Part of a small language model's weights.
Architecture: LayerNorm before each block, rotary positions, biases, untied embeddings.
MLP neurons of a small language model. Each row is named by its layer, matrix (up: input weights) and neuron, and shows model dimensions 0-95. Each number is 500 + 40 x the weight over its row's rms, rounded and kept within 0 to 999. Numbers have three digits each.
Before each neuron's rows, "fires after" lists the tokens most often just before its 100 highest values on Wikipedia text that the model never trained on. A number after a token or word is its count.

fires after: " R" 26, " B" 10, " r" 8, " b" 8, " br" 6, "R" 5
L7.up81:509443492602424506510474502464514459440539478525557491506479434463480514496576466530482477496488526569469490529392493461516481486402459487476448462518484430448495508525464493584496488525476560493493560564537485516469610453545508503467520475445461517498509457490475497482492535572544426508

fires after: "2" 34, "7" 16, "0" 12, "j" 8, "6" 6
L7.up36:456483563476546534501493462499524493433493503511513363546484529475483501414528550476519488526502548585486609499486520498518520492626558460591545449507432459520536520464444522510526511467495508464509452495489532464452495520479496522465488473444463480458511476490517510532532450474481560505

fires after: " was" 17, " im" 10, " v" 10, " s" 7, " dec" 6, " em" 5
L6.up177:513549518488500548514476570518450448504480475495501523470504553476475504502471451524489496466564540496559463448507484497412504447577488505522506475525529574544461519476470603547444573537486544568497571475522506493473591531509512533516445521489431474510499497551449463454490433529439532561

fires after: " in" 15, " int" 13, " comm" 8, " that" 7, " out" 5, " prot" 5
L4.up299:584522451556563532538544559515488485431461538455454464525456507487456561520554526535532569533501464560538448454556544484522517493494468582547495511511542518468446440545471530475536444576506450439514485459514475489498454550540517488526479465478454470472465506499511478479463454495488529542

fires after: "4" 18, "3" 16, " h" 6, " H" 6, " m" 5
L6.up625:548475449526508462555497499555536495433555540441530566455481487453495482461471506492498605558458475493521496514485500556538462491470516532495488462457473465511566475510510439439534508483424555474450513562612516502513468537504574512542503490588438464547457503539507462462560480494589497532

fires after: " h" 13, " sp" 11, " com" 9, " b" 9, " rem" 8, " foc" 8
L4.up529:440463544469481517473456501580489529511477556485548509484527475468486450461521459539488517580540534477469545519505450511479541576567487476481516500467533544485450480466490472524444504528490545582512497474493512520489517456454495449511482526521442521563526481488499582499480473445414503472

fires after: " w" 18, " h" 13, " d" 7, " l" 7, " r" 6, " H" 6
L4.up479:568518493557466496530540550460545528535529492507549470569539480450441498432526433598522591490480548488529488468485439560513494442498444526469501540457539480479446397426511463512523553412446481572440509489521422486434441476455480526449472513443546497471548519552529473471524535485491514501

fires after: " L" 48, " l" 9, "L" 7, " R" 4, " B" 4
L6.up299:516513526489517435513457504511466476502529482491469467472479520475491536561526497447496530612501421536518532538480452447467477496502557512461471506496547470448514476519512511525524462554530491500395509526508496551514520425482501519488562477519533455465558490496525491393454564529531490476

fires after: " T" 18, ":" 12, " D" 12, " d" 11, " the" 6, " H" 6
L4.up194:470435455451438530458442531506478532470507511438507521500521485493484568488466516478503530451484507498476525515503522483530472458567555479510451513493585506460479506491517484533559524512569477535510466444484619505544414544480485502537480472510503503454505464488422437479479482528469538489

fires after: "T" 17, " T" 16, "A" 11, " r" 6, "R" 4
L4.up629:494546524537510507524463524482502487447505463493512508470451448547562450444544536477534507497480516494540499491499534468544510452440501446541500461494529488577452428572451498509497510536471583557476541493486565445476558535483557532486518494508451533547456475540559416407554475456451479488

fires after: " under" 15, " (" 12, " Br" 10, " up" 10, " al" 6, " ag" 5
L6.up428:434465527520515592540441463518525514509523489516480485473502569569524396557498515540462496474510514501536583522501492453483529418449517539488534509559497527462531502527468526512481457479488634496482506500514413523478582511569505474540498498532534539519525470562604491478499550480541491443

fires after: "." 79
L6.up294:575578522490474529591540540499581476530523498408554500470446554485563523501500466447491493475504508564536537524521484514567518452535478544495495544501489498538507445462600517482463510510473513566534475566513468513488486526477514550498491478382451507474498506438493428592517543527460471526

fires after: "M" 14, "C" 11, " Service" 8, "I" 7, "A" 7, "m" 5
L7.up64:543537493454447565499407534508501471460431490501466486526460506404532510542523561601522514509466434537532507534508516550492516512564478533516534581519510527502496469452451537495490467508484526501535570576539491513534440451480517468485503473468468470543554530523512400447425485551436451476

fires after: "0" 21, "-" 11, "5" 7, "7" 6, "6" 5, "1" 5
L7.up196:443466530492514404500473565532502479438564449529405458501523507485529528553545505506429460629532567465503483460516480506546522499517457467549494486550504504547453485526504487469499454442493461549443496461472503506515549546557470546520545502490558540520504502533525478504485510461545529483

fires after: " h" 17, " H" 8, " th" 8, " pl" 7, " t" 6, " en" 5
L4.up634:533508533459478512522543482533488531466490532537385564569531407418476531496510471526482537576525503531470475539462485513506486494577518532559542472529559559530496482508434482505548488503552540462542521487457613526522426472521486525517479535534475481508481527555459546466459405460531455506

fires after: "|" 38, " gr" 6, " Ch" 5, " Rep" 4
L4.up161:460491494452517488517524423556434418513507500512482495447546528488535464444454514514499487478502501481511491520423517491451458492417526535494468556527494599552498433503542474545502508559560470495500510551525498558482450493517378495473482491476571457512470548437509565579482555458513527505

fires after: " B" 18, " W" 13, " H" 10, " Br" 9, " An" 8, " an" 8
L4.up217:483579579564472518443513520499507493515513483518397447495583565479571478491491523451526529532476537508461448582500450492483511487525470501518486526475527443537538487503532539518483595428562519477554501531510517433458490492528504454473557497508468496458525475551494588547420508492569515514

fires after: " C" 29, " d" 7, " D" 6, " Con" 6, " Ch" 5
L7.up630:554510467466478523462478514450510534453489538390444513521536524514490506481530472496510647565522523512462524555462501523516501562480568469525523494582489538450557445492454535511546502484493548485528496494423501467533533487525557478547447464552479431542530489502477501458480504490433493467

fires after: " \"" 24, " (" 15, "-" 11, " dis" 4
L4.up423:478466507459513481466456454538479503461509534463491451487459529534450531494409483471418505552527496466478520441488523449527536483447532536424461497528531562572484580412468503500468522600438498498541513456487501539470487520560499487528492490476581417522525500508544523525419536528486529517

fires after: "." 33, "-" 7, " is" 5, "+" 4, " sq" 4
L4.up500:539462493542432493508473556467546503537523484449501447506539469501508519493508472423459444507539527494568528512469515510470489542463504541488521477478486554501517435367550454514537516523566543469531468508499520448456549518461436456495380527469466467528484523489551472504524559506519508475

fires after: " O" 16, "al" 12, " Al" 9, "c" 8, "I" 8, "irc" 6
L6.up602:541565570460522518479539490441475560449512471487444539537585483505555457510449399433523455421513476439502478481471474529462466458496507479556502483468507499514565532460482522513471524528490467496508528442537527506545534476489481482531407461486527549531423448507539520489521422492385520405